Part of a small language model's weights.
Size: 17 layers, width 192, 3 heads of 64, MLP 512 SwiGLU, vocabulary 4096, 9.09M parameters.
Architecture: RMSNorm before each block, no biases in attention or MLP.
Training: a variant of Muon for these matrices, 166M tokens.
MLP neurons of a small language model. Each row is named by its layer, matrix (down: output weights) and neuron, and shows model dimensions 0-127. Each number is 500 + 40 x the weight over its row's rms, rounded and kept within 0 to 999. Numbers have three digits each. A neuron's up and down rows have the sign that makes its largest values positive.
A block is one neuron, or neurons of one layer that tend to fire together. Before each block is what it responds to, as a language model described it from the Wikipedia text at the highest values.

Description: Word-piece tokens containing "or" inside or starting words and names, like Ge-or-ge, M-or-ales, Bor-gir, cor-rections, plus capital "I" tokens.
L2.down11:472414499534413505562491464493465487562556519460517543472516588525502506465515478537536517404537496514560486527510550472509500493468450488567592485448523558497501518521576473477513491483538506529507547464392475484453496490511547471521504466511465531554468567523514493478424449511454492519466489495485481422507509488490550518506437527511496450455429468499534500559484604462532453546521
L2.down88:566503477460529450466574525525458448459486539524552441534489535464436563496491448560496524536538469508568513492541458558454513474544517478424582505465439471482486491520500431501488513481502454510433532532457498484488484581464520512525433511533463578557507471466595486481526464521446513441521511476540502332417500454469453546505455515483503490425505500509512455523515545437456527503510
L2.down288:472456505461486497505536430477463475508546580480548559448533567423560447472472494492440573517444490553522450544522531421473561540447469471523455533413516521469521514486550513488496481507475497516500486499506469488456517531522478477490491459552531490545480554592602512508520482472489504467567411522496533436522593417476484417505476452377519524484396460492521479489576476549516474486501
L2.down491:491505463475544506509505476498529499496448470508571514496452554550511463528539467476522575456551476545521425549510518438535496582563509446555503517440487498547549438519555518496464399502500490549507539556492494493564512536547481511447511487446564514458519491541521447488456529521542449548531528528520397463527577505544487365539471506513434474483443431501490508547483518580480425511481

Description: Mainly the hidden zero-width character right after a DMS coordinate such as 55°41′28″N 12°33′25″E, before its decimal form; weaker on infobox field names (Website, Species, Area code) and scattered mid-word pieces.
L2.down315:505475530519493483457525468530516457460503454561472607555452559508436443575562518468468468529478565500529560496412474495476486493447520477468480541512609461444470571508504499487544548540552451404513528500512441460568565462515500509527541535469411462477496493568521459517509499439509471442523553476504494532507557556474514456477531562482470460468531482532507566508546498447485502561427
L2.down385:519457514570480508470486489512507446445501516471462474458516490441453490456485485579551607454506477479544541506563476484520530483524499572531466521495513463492496542473495526527504479520529510504394530490532475521479516476514464411507462465423548507529517449550449552497564512478475542432430554499507464528531456508506514560545447542461460477529447504480509458537501460457461463529512
L2.down467:507467424553442482513522494393521509492530544528489621517472463530522441465466458570499505511441556528511473505530482442480543494462451536492481498483574538504498535514489546497527431519498466475540506506466527492528506507521449494492505491419469476566520465476455491512419515513569510556526481483576547516454538485441503519504496476443490490488509467429559386519558469459524482490536
L2.down481:528504475584488441468515490475506495459481471427459530425513518470507545568527525393482488516513502408521517537522491512466582555478448489447481541518487486442459539478534460485462569446474423510523483461542543563563547539541526515445535568472498531521515519498517515524514488523497570446460573448479426526514561512434536463469556479530520513533475423504489496429531459434474463539452

Description: Field names at the start of infobox-style "- Field:" lines, strongest for "Website", also Occupations, Elevation, Written by; weaker on mid-word fragments like circ-um-stances, dec-re-ases.
L5.down21:514436532545538450563497452503489514474575462506503559490474450567537552570505466488540502513516428412486495525428532460493486560537544475568464561513537539497453507479445545395490526498564440508556528441513482489532511560521442473527514432447480488464443472513477489431503454484407533490522481571476501465426480480556482467470498423458468477482443493496502512537506539459511470493485
L5.down214:575499503482541563463417478493555536531460444475437499566591463530496569432507478596467519521460484460532489474458526498519472506503555495574446524500523475506447452480524533504509498555496514508521524531504470507490512471502465517505514496486524554541525544490531463494570495534512513470545562527547444490514521536471467511474589476515510401491529545406516475501475562471484456528432
L5.down330:492480548479384425471506473492507535493608523509494545540453515464483525521491426485525528417429513488522466543474478484479512530475588468549525471523406442535563522555500507527535479566478601538529530538476517532447534532469509450471527451497546549514518507454525442471564511490438528604464465490529537540522455432509500462484450476524517513469472479500489587513437544551488451451527
L5.down503:462483482568449473441503469519489434518536437508546590457463566492438439515467487414523480454480519432547505506534450488459493508473497502448498494448514546499522430494477440514454541448539494527531555531516491513496503546475497461525507494441557527480476553479513469497485511497431512536442529432554480460504545486465460536489531487501494438513575470504565511498541494510557445476464

Description: Non-final pieces of words, or the first word of fixed phrases, in infobox field names and section headings (Area code, Inst-rument, ==Pro-fessional) and set phrases like large-scale.
L9.down206:483525515447440498489495516472532508534498524520371546505457507477523425541512523524471461503461516558502441594566443544505473518434546421519547509510504523494500531428586525519544520468517540499455495549589514495451537498548507493503473491463541491515557508504530422554502557467470574539475473502431524470558510532570515548521484478507490499503504553428482447535498511466445517532546

Description: Incomplete word stems, usually at a word's start, that need a suffix such as -ing, -ive or -ation, as in compet, serv, duc, oper, cl.
L2.down28:552572419525578559511573512481507538550547474435490514436541520441560518451547498558545485450477539484517505519508465539501423521443537591551487470531508470477522478497459521448472535460495515497500425509553450512445544481522531488483507445417508491517497543552496459508488533552508578559489528456480504498525491519473487559410519416493555457599466519507480470547499494566503473450439
L2.down113:427521509573500496482510502564563451544521497549436505506479487524567434513505475474450538493499549499447533521467430518555406535557545500446541498545480531488518471477514476482542580499497473517490449554534545455598508535542496506466498483500568462571499484502467496509448506508462509475475505506501531555501512428509521467520506503435531474579567473460405521574562461563544541471521
L2.down236:479447523472522470508505476562453482589531512448477527539474528485447557538500537531489529465524560565489459492465506548517572553583497510491457568475533439524459548495498422437509452504475516518477537567522461524552566472496468514493543480508479477488470511574502510581515562552494547516448451511460470474542552492522467514491457520483455574531400491468404579529502501544473553516573
L2.down411:531567466501506480503479475557493495554487551504517543494507530484566535511501470519482504534526520450470507525409494482509488549535523453503543482500523534571509550545551516375522450494473506503445473557483560535495554453523509440514514484529484491473491480590553496442458480499502509502447546501464559519438542473513448493475441508344483523468439527483457477518500458541492549453517

Description: Fires on the first piece of a word split into subword tokens, such as cle(aring), dec(ades), app(eal), She(ll), and on clause-opening which, where, who, she after commas.
L9.down387:439513505470537449501479544477468500497494470463552549482475523551489579514475556490533479504442458486458512539496573437465478450499557445601466503457476461489450566534531509441466519463461454494475419599439512532564532554494472461529468524495471458494493558487528506460451502509459480462432550579466450472462515490525507486552558491466547532528469448497513474463483422489558500445487

Description: Fires on colons, dashes, minus signs and ampersands in infobox or table fields (Coordinates:, −1.1%), and mid-word -ch pieces (Mech, Dichlorine, Massachusetts).
L2.down184:499516493583490609533503420461464440513509490466461446539469518493521499504542512523488452601570533490566550551520519484474562456433478500513573476440492464516501591508469496495563543464499557501521452473494440526542506479551530522609531511458556531473462502451510542514493483460543478475516477518484508557448537525496467399512478500513452492558493440538570486470524487476493538482508
L2.down392:488539543538504438554593454497566437443422478494559494496583492420455522415538540512478484478555497480511489487467528511525508467548507510450570528549520496483456454551498518508430507552445445501477532488456536491536498536474526471514590549488479473493539486506534543575535453453441520483430539553513500513526513499435531467499407552501528446525504536486481478456504482473516506472532
L2.down404:564489439490453543514503447526470419547528441498492495524532465489532444527511543537502467535499474505476487529497424532494535524464496547423465546466558513490543522552480447478517468491506503522469571529504455571501468508430489451533506539520522468576479501499492520458522488492520515492504505500603583507465558513494494469478511534560571508510511475438507552449579545487545561487454
L2.down437:447452460562512483476554471543375503521545534454498455516504509473457464539471459489447441504433477530517565500434505497517539534512478518525542474502468513432542527521599513487456530549519437418518447540507542470462476453506435506432505528478457485464477485541509489546467489491478609437490493541482480552499510487486507468509423530494550492464498512475530506484515503439482576570570

Description: Mostly "that" after reporting or cognition verbs (concluded that, determined that, believes that), also demonstrative that/this, plus scattered mid-word fragments.
L5.down104:496569434455539459471439501508512457497543570435497563522476436539583431480459482511503516488451430467504506450483464486502480558540474559500490514495478577536458526510540502498494585513528542510546553474498438475485454527493477551521515551578458492447549604498465490484470496430548487488498506551451511456537533463509474531486499531497505443496508514483514466518523493405536425543471
L5.down275:482532468470486543460588499496550482432547495524509476444503541514504440505519588513457553496554542467422545485520572539563519480524546468481499461488481532517547551565486427537523503523508534447460510514480465472452439522460445498508485454537558529502539514479498471485517509457488482428486492486534571485498449519473497447509527489531432439479509484479486546474497455490480505519485
L5.down284:488414390499524366476472547525502436534470502496460542545433561486481511498478508543460466463564443551524512575537511475442486532505508519508544534550507509529464557493508478524526504504525572510546442423478426556508501515454473430527486562482522486378467472449517461469473477461535503483472510561558498393469509534476532485485496467506482460478478459541550520485502493482499494440525
L5.down373:543563448532467551506450426452527491568537476485510481483516544501549496525549459491525507514489533479464441528557440475415582489529448478478493492499467460548472498449446488482469458553519476516471558456488444533484541469491495448529455556551469491497499493464391528512520448482511535527446480480466491478526507461503494589513403472498485544487444470455542550470520463469461484459472

Description: Words opening a subordinate or relative clause, mostly after a comma or noun, such as that, which, where, whether, who, if, whose.
L2.down38:457560483551457503523451495458408465467510455488456560574559484493546528492454533544562537569500481470480521464451461552428505508525525426455449448453492505516472462558489529488532529520501422497437550510533509548468486482412524439455518428527598512500541493454477577489433496499372505499464611526511452477570510521534475509482486513586515527541532489552528483490479559518454514501524
L2.down122:469536468506520582516417443444565585534520549476516491426492498498500451511527531474485567509505493462410551500493516505477539465539585505536482517423519474498559537582519497468510536569540531475545533571538525528461466608435497490502503515510551521541437556528514509557479424496456536470474497422536553556566437492472377484511486485519493512513524458544491504458502577484497517419486
L2.down362:461559528556553531488526473551548468558435487497473535564574559517428443477483515460454483437439523504527497514491517544471521571519540518513499515447513458450443514448501489458497493510526541460464553469421478456494476521452455481519476522467605535444520553501434472533500529474497470467450482478476511472556505479544418448466500502499485561466462469567427603508456498477527525475515
L2.down384:540521512528547452527513551471486421486511480526522554463531519528482502600527530532520592501484515490426457469554562537516580511562472556505470568525507450500525465520523497502511541478492493429519542440485539446476536464466436518455504537492552489466457594569455491503482464442449445488475529501500460537506460481464506505503440510518519524509480540496506497536446552483498592497494

Description: Short second pieces of words split after one or two initial letters, mostly in names and tables, e.g. Mon|ster, M|er|cury, J|a, reb|ell|ion.
L2.down16:509498453465517497480414515511536542477401487494443528493488570473469458388468501499463440467505469598527563457564451539485551477473479526499474461521431495468554484517489467537571521441431521516491424534440555464564434447548466521523528533441433520564521457536471428436466495487495511574528506431503551442545514530434439534463502492428540513507506467498495462597519514543524542502521
L2.down25:441515438484553517509468551455499453462554484504517553515561471502476583514428516510514455517597469425448541490543492496485488542466527499515428546527411493500465504526487542481482531487467497512531462476395481498535465584483543467522546560533513539481517487431471456541462523534467482527468431524459475448459535511474461459483502455462500502491491545475528509507459526592492491541555
L2.down459:500508553412540492479469437552518498579451521486591506380537477500527470476496441530526422485581510434537519474554537436451530507530471442538513484549519588482469490471472545496497546484455492507512522499449489545506443525509478511504548535505451562561525488486490458486490545522498518505419552449515565473492516495456454479476456528558471510444475517482531548486553502504450495451552
L2.down464:495497520491491561483554541453521501531557508539444512582538438565517502544526510523502501484574441489535490451501481506509507462558482513491504499526507496453502499572588495455552551467507477472533514499483457544510428454507540524439499595494437561437530443453478482527433448447527460430519509428520575465468452495511426526497516458532487481529459495523562443489490539485508422443474

Description: Year tokens or their final digit pieces in dates, tables, lists and parentheses, such as 2020, 19‹28›, or (1976–198‹9›).
L2.down203:525453512532515507546501482443461495522511529485481500467566460490502562493488476484521461554423488535493486472462445604481526493451382523486519461441471516464468444515455473495462467526518522520500579591479430518418503533512500532524487501480508487540489550512505549522582442473505492506474519524461570532572398448492487517504563531519515551565558521553445527454516502508472485499520
L2.down215:525479457509508495523517561466482524557461490554536573483535501531483513514412470466551538491436506497540476522486480528474491504553507588531603507532548526493497536556494486500505481506466514479451501497432534475466416536451567526410470461511471544516451529561481441518535482514448542504466513538531480550526488541524469464475517483445445523518457495430506464511529469543533475491502
L2.down216:461470501579541521530512506515485550474459474484539539523547416453507558568533525449453534534494481467494485476496485502551500532472496553475415530460528551520462518529530422460507517603488495482528498513572436544539481449544497527472431464464516553465489521477491516470438530543548516511449417591515504524454503434481516488497491432492518566490522445507445483467479473541454560496544
L2.down393:457572486585459450488492532487492449471553532538456517475504444568495437460532532455499496558452532485461455509515471434515591466519504560505497480495504506519514565389461463423467447543436492435466507511532504530505511523498530504491516459487462522547526503544472489504528482489423481468481492542456540545459498544511464529408510468536459485437417411529532420464504451510496523506476

Description: Final subword piece of a first name, or a middle initial's period, right before a surname, e.g. Gustav-o, Pab-lo, Paul A.
L9.down505:507603554470482472512415571506492498454511520498524509462530531516485453538461485502488523491487531531522525416502473453491504551529536489508472530488569476547520485462475525397525464489490523618497516412488481497561491529539557492570498514483528509477491596506475420531553440500553535550472532457506473421456526512530413465456540468518537525473533480485489537488481464497427569496510

Description: Year numbers used as modifiers before a noun, mostly after "the" (the 2023 season, the 1980s, 1988–89), plus scattered dashes and word-ending pieces.
L5.down67:493530532472476602525553505515473503467459554533444528429494537577511444485514537498515483482631493478518428489472477525507546527487499558454588497566437469468550522444468500490524477522523521561507509519452505553550520468500501464448485584464572476518519470506507518483533516499512480459527498503495526496534534531478503531526506560486451464584522546467505517452486499549509491448537
L5.down394:526429495504469520451487515541525530458450520484512497554466426477461538463451477529537507518508479516549469471521392525579530489530336541560513493501480525499554476557506577573505547547541494460574475529421571557478538494495507416469532586467574478552502528514497492528575447468536463527504592518506514551495523494500515552478459534547536492454530485451495521503487490508523508501469
L5.down448:497512537507543527516475441412518458478522545495626525546535461613479496405527508533514533521520434534481449494396498533480489431417530455533472502493475541450471482526513457562533483538444518569542532521553463459468470446543484544538496572465561522502434561504510485579528419566504488526548551502467461500535472479421458461480474515527537424488447503498506505553479512525532524526468
L5.down481:485538559489585537521551477509502446501491452447510538451506503635511502558503494506550559514543540476453418472427475513549619488583490494533520524585485561493556500498482552480479483516507413472475465463476443529497520499463498527485518533557483498527494503505551456504546526514490506510512526567486516536445509502463523441553516527460576464495413478446455462514493465436494535484482

Description: Word pieces that continue or end a split proper name, mostly people and places, in lists, tables and credits, e.g. Har-ris, Martí-ne-z, Adela-ide, Stev-en.
L2.down50:497445500406558519520462433392447426522504489551542506515529469491477471495539495520497477479473475451523487404469498467467557477503436452576542465502451469487483549502467462510462527394517472537510446496469508497507510453526532463445503491511499489504478451497485485571471532490518533518477511473504567497488470533511409478510515469506542481469487462494464509481617491507505476473508
L2.down84:510469559519499537551454585432521409543510541532485510496511491500540510527498465579554540478549490527498517491447487459496527539533517507506468470560554469530486433435482544551533508425522463517491516458419510524395447524527523505496508428503538483526433469477537479534485430533477514539618551458514471520511538525471419502521434446482517449544463495476461474511555512515453507481514
L2.down254:485495506486542503478459443432517471463501461508460498498511493480511502449521481549552473458559500410527599494484547495497497478491519528522458498512524498488522544424516502502571529479505463603466496516444519615541494441480510582525454481528547480557511507477500393544495497509487507506519556550403514499552440444576543568454496484480469486489452494439563495522495590508502503466578
L2.down271:506573458498487569504465522490537483497452515543513537462527502517485567524427434517509543522477542458487514451430510442510550559520553501484545488444467509534491452464512465526443554531496489472480478505476516411493476517442507481587485508467431534556511468483491546553479374501445464497497467488452482530503517401522476490413534487485511503427442533472490575442546530429489544452532

Description: Word-final pieces like -ed, -ted, -ued completing split verbs in passives such as was charged, was drafted, were defeated; also "ed" inside names like Toledo, Pedro.
L5.down43:541541483533501517501550461516564538579509422452468533536498443500457460501547516562545435560497533435504486430485501531413486515519497489586450523525422506503526494539485536484482508456488451549422533545516565522449463446466492502533468495525520489502490510499467524465469440480569583536517509562451472458444454547484508517511550562502458511475599459482552523496508462437510558541490
L5.down229:536476430512491464473504481475554526504533502512521523436535454461457472514490521479501519548496492419544522431488491406497443528554515454582500472487473424512541425576506490489553507491542488501533520549490470523525536462523464527515470468504450551525467488472520448505492510480449490555545421488507482475488432520513431510463497492487476526507503494486569538508575495542541565451481
L5.down385:429522571468477537481462488512447489528488521468425462512450476521598544456510483524583535533459447492407498503444493531408570483506411494481551482492525514605450479547567504501475532486561481456462544528521558443467549546440493514509447474485450529528500414488464533482497462512495486493543472458466546449420484471550530571490537516480568519515569458563526522491468493520464498546500
L5.down485:530502478474470472520580495455475479532540463465521513481514493532501489486483585501555557478435525486482508580527442498472497453515455533523552498516572472478491517515507519471490587546566487514478506489493467464527409554461464556488509511494429504549561526555526556477420508537529517465534463471465417423501492517550491500545491531443476467441465567480588501523577522538536512475506

Description: First token of the first data row or list item right after a heading or table header in sports, election and census tables, e.g. the opening pipe or newline.
L9.down370:456524471518527500555560468536497511461487481441512555516449427508491478518558487467445461552445486508444548489555501502448517480468466479476471470522444475447500485457459524561506506465536556554485521567556541433397526478548497486509495490469508501557493502448526510487504519504548496512475503483439432562504525513489492462524516439528456486360512494494431556585471558542461483549544

Description: Short fragments like or, un, I inside split words (n-or, inc-or-porated, conj-un-ction, div-or-ce), plus the pronoun I and capital-I word starts (Iowa, ITA).
L5.down40:504505509521569513539560547450538448498525478476556507531517458475482516447442491501493528536522492551486520534440517471561508480500446516500545490505461570482507516469506538546471549494557515504544563490548517468552556479508512500440479484488508561577516508429454567516416524550437486501434569510526516565548470497499484580526485507485477515523484472551486536576551511441534514511544
L5.down53:500534517495508524496492488402478524511548500509576514484519494507521481441528506508536455529545509475536483438451509382512504528471435502562508566434529557530456460493513530507555494503518448525514465525496520518495520532529530474424509509453502486497518514499533507478400507520504452547517524471430477464399515472517523541554525499514410507463484400529569478543515467502510474380518
L5.down352:449487435533498476494484526479486501465477464484505466506538511534538546513477504508553580498468447487489494489456446472451436476526495443594535557536477534504499474538559574557419454545498515506529541549455523502531478452502593514551491550511522486464536606513523543473538466527489492551535527575512473521493515521542436422514495527557440462463420533460527558493528522487510524516552
L5.down457:500540514541509476523538492403523482460461564514443533458457518480408497470562520533514449456521504523427495473452542523522607525572558533462611510542519524503525441494455531555522461510516473472507454466525470527526534462462402490470478481456527487476480464579560469407453511535494465461553468525541488547507481562512550482427500505498538565532460478478569466517519436505498512527452

Description: The period in "No." and colons after infobox field names like "Running time:" and "Mode:", plus mid-word fragments (mat-ter, elect-ron, ac-re).
L5.down55:512425458395493502449462476466497465490499471449528442458502436496513495502521435477493486509500458518475434484579601455596517452473515530500509487530517497492510525502482466446528422498468518510505589474533405483538519486473577446467503439538478479497446503494499487496490450440535451550488467567521461517531522466449436450482451544542485554459485560463522505434510493494537542522540
L5.down339:525502464583496450505449547515523500456431557495539490537483435494550482519416497545574508479527499427529558484521524453496484483438532538442540515499592462532521501468462412511553446486455512490402488540510480532555499486541529478491499527465538591534478565507545469461441449481442461477510485498455510534486525547578601483522537483555481487516548518511489505457547484558565516522561
L5.down437:479531519519479486464514550488509523419484548487416545436480543474493546458485505562431515480435472492566449505484526524556549536542558438497512511524466500482525498407474498494547538518517463524532510535421511528448520520517528483457523524417507429466524430472508496467493545430575496542519465514543555418428504467568461534566529469498507507489548501473495510558493484503533474515569
L5.down502:481506487439438543481423497483506439511458503540489415509542482509476522545490452483479504522510496480544570510516397482545512469538500479501508539505496504461437485428553476452473426463529423523478526526566535472472516465530563517483473484420557532523455544526444480495500464478558484523520476473494491599466510560429557536465426542418487512484440518483538494503468477474461474504518

Description: Final word pieces that complete a split first name, such as Gust-av, Pier-re, Margar-et, Cla-ude; weaker on other word endings and on "to" after verbs like claimed or next.
L5.down264:506491453506523494490533482479525506459569492489504430455563461564491503494524563523469559461522575420479429555533472482477450530460534506438518526424550514540522434553497524433520500464467545529558520499413477445493494479539488461482427497588574467511471567513506529553493443518557489511455492498485486471426550507453470491518536515569553534537513447578473506396527534570480453513568
L5.down375:482475442561564497482489511428495462515474562449431496546470462454464502488484521465485558507496599429524473543518494451513476419559459514529537462443502475525522493501486447554473491482505584472479510499502532491498534475512428548499508462507447560527471453462463459516462490468439377525488523471509501523483457557440481540501570506506539535481443421563535445512475457496538561550509
L5.down480:517485515486487458504492461526527505459505571539465551542484520502577453497517460490590505524466530527522517539498424498528507537466524491514470453463487550448543624480534510480467536484574561538527483521507511462476529496494534517510567505516489474527494461468473460568447483462451464455497532457473533500486501494609449557537450447520527425518529454525459506528527550522436517492541
L5.down499:460452491523506462543493498477509459501491558541553530483473489408509456544487462506521500514490502506482503460465520444414506541464530429557447470498557474451471493451498465562456482493469470550469547436540499487585469464539496516515515562441560465559507516464487491620527451550474538553474549553493502536503537498490423502507539415519505516475516471528479534478524462601445532490428

Description: Inner stem pieces of words split into several tokens, just before an ending such as -ing or -ed, e.g. w|rit|ten, l|in|ks, com|mentator.
L5.down61:525516540436456485529419547547537549503489452496525497518473475501513456550528503568546462428584570442477503498495522465528444468553457562540470514447528482499489510461550477521514498510466459530457480573527487569484530462505523576529527551512494475449495477504547531489406514469511480433489517468408483577414427534451552523501572500506483572456474512423472492483530535474482428503525
L5.down348:433493481570542532499469501498545491469461413550501460529457485452595547502539396548496526533475488556473455409460496507460462492482512521456525461472574569539514485457446461503530556526556454510580498520472447478549499542524476493500538521465514464497487487433441452503488452431494517516526535508499448533537504537465509477441455527531497520474470478460530434511543545512524487464431
L5.down406:563575518520558539479515433481464488517547560441512482495475492531531453543468471495568453479541444460556502525445547498482535489467510509509526512515512485523554540520519477559537485497474427499551563498552477559493543519520505433411527493478495434529420487460460470500498492539592567509521526519486514496512446546509483489516548434563443467579566505487543512510466552404440513493529
L5.down501:506545470517519416492535546474518478499509491542481490523475500504592507472508493459475423482499552491478486442436501542559530535494481531547528517469404536448498470501504451450502523564455526461530503546470519438481379550503458491517442466431508485472470515568536469548470563489528421514439519572512467594588568511444457471389452504457478507492464528464551502481508556447493487483491

Description: Short word-piece tokens inside a word split into several pieces, such as leg in allegedly or legendary, se in false or else, ated in exacerbated or anticipated.
L2.down190:449502438522535459580502428467458591522427467527575520482508523422473525533470492464518565471521496487566489532497475475499501513551492468455502522492479495553507583530542487414581438457519536551477518503570506506543428529478544464511449446508511560516455477503548522462455540529465514503460549544536538562472457480507469576491505521537545519539436442419508499495473468481553469498556
L2.down281:513429570529497530505458411478430514471493457463545565463528505495567489601411473571486517537495457510483484500512496449505436451547541512528498517510556487441480457550473496499527560570477454485575489500530457486507507581476479516463524503383417507541499490527466498493446457454492541502503501528521466501588484482499488503470431455494458479454506494508546472506556493544500509446523
L2.down458:578526466478499421560444457516509465572529457503463560503482482450494524530493510510487464549474501518575513479462553516566516489574484454512492434440414534471466431393465443507465574541591486518438485506495479513503509561473530513507514400507500456548548493488507479496464378506529495548525474495521553479478437504545534558465552509432528517518477516524498518514538531481408518456470
L2.down490:587516499512486518557386446478437443570498506452486525486460528453453507503480507476441494543488519510444462531604447507535548488469488493444561465471522478534529536420507529457487504505502514526539485544513464560489484386539504540514520507524463541522540508534532552458483447551498639494545456526538525506388538502436429470512448513479554550535491473458492506523542549541472523487436

Description: Final piece completing a common noun, often a person or group, usually after "a" and before "of", e.g. par-ent, brig-ade, squad-ron, merch-ant.
L9.down436:398500464453550483534477529489526510517510504508483515489563473502496431435503527424484461427511523444598555513489499466433488502420481535494424567479484514487475432492575558516523567453518498447492477531520439477498517479497405516557532506521487575525550454506552554525477464473523465516562519503524495507537507528534527531557437432526470503452522476500429477469497532420586540489509

Description: Words naming people or their roles, mostly agent suffixes like -ist, -ists, -ants, -er and the word people, e.g. physicist, musicians, participants.
L2.down48:477538474473513517456527516515529454525462511485492522469505430444557492532479598530448473534467467487532434488564521527540488483514532442526416521540489475573568481480576526524540529493435584479468565542442531504553546494534572546572528569509519542478423525434536506492472525568478471524389502547466508466448511551461454506529509477486495500496464501539540529560465461549499502457506
L2.down100:470472502431525439479531499551505528538561496483528510501472490472498532539523538533509516499575513528494543487480525421536543561511526492431557499488475488565527470518456612532547534435465532583490560530424527515543446516510527599513512499452479481512463521463522518545486479521442470523508452500513559443540469397514417440585518540537564503506549534512486564494460461479437477462571
L2.down232:459493495521488563456556473568514529544496535468544449507527512463500507482489516498562523512479497528521563484524602454507528536517496540465486486540464556543484476489510443520556501474605500473584521535498506542435456494465428462539466505415499461543466514486427473445421498559471524512497535490526534556560485463570443516423534552492498528506467565530589564499478455518427439449521
L2.down376:479513465442497456460485481540463495523494491610513485543488446483543443591523469461534570567549490500458508509553593530500496483471529480519474523533477441571511517456535501514459513561488524540508456498554513486514480480582399593543528490535522572495468429464505464556507520523604553522476567556462463486474519472457467472465617470468506506496476474555496518505435451524500525508494

Description: Opening fragment of a word split into pieces, mostly " t" after "the" (t-ail, t-ensions, t-ribe), also Al, bel, em dashes.
L9.down341:531532527557519525515465502451479501468462534420481506545441507525468593427433459483494497447485531495422456536566490465576517518486496470503486541497511486459546494469554512511514534522512450469469498599474473559505499508497504572547457469510551530446498426567553464469467426542511514524533472472478558481474426509514507542507504515502584518445510503449535420555537515511424577473500

Description: Short word pieces inside proper names, usually right after a capital or first syllable, as in Mississ-a-uga, J-ia-ocheng, New J-ers-ey.
L5.down1:563520540404510521513479525525479388546544471490583480520479416524519503571540462504483525538549496518471529538504532487471475474537525480479450505456471506527491485474432488517490409542494489533483449547519532489582561463474516563463531528485512421536529429554425435504465491532463431501432506558487500496465492448459473500507490444506428485511431458514497515522559471510453486461419
L5.down236:545551498568501517507482577519511533564484558466512456538489485406479463527485507464452500521535479488507504496517508535551502468515520521494520522430496426504475525451538537431558501549520497491570448475560496464503539498497576517532612449494430453461459470421516531560466464534459461524442462545543494447558489478515442448507455475485609426463535480535554547489461493527472545531478
L5.down337:493409431521474463514541455518493410570550440463496524550499544508474471444479511471474505436509572472495494455569456551542497460525519543447441526504450547516559507495530529447538475552488506467555445529509504514501519569493450513507485493492520405492507505477521574518416500498491517519453593478522527494532568524452601487534554481430519537475479466449388539485495464500560534540577
L5.down379:509445544528466460498536401490535474516496510500561442484582556529498471452400518569479472487483469487466636517475558522522455454556556498468529490533534509576531512561473519482512496463482535482475512484499449479620539528437487546539512591542502489526492522533500509576429493482489491488537575548547508506528524511433530508553505466492543552515588504490500590544521394518442515549540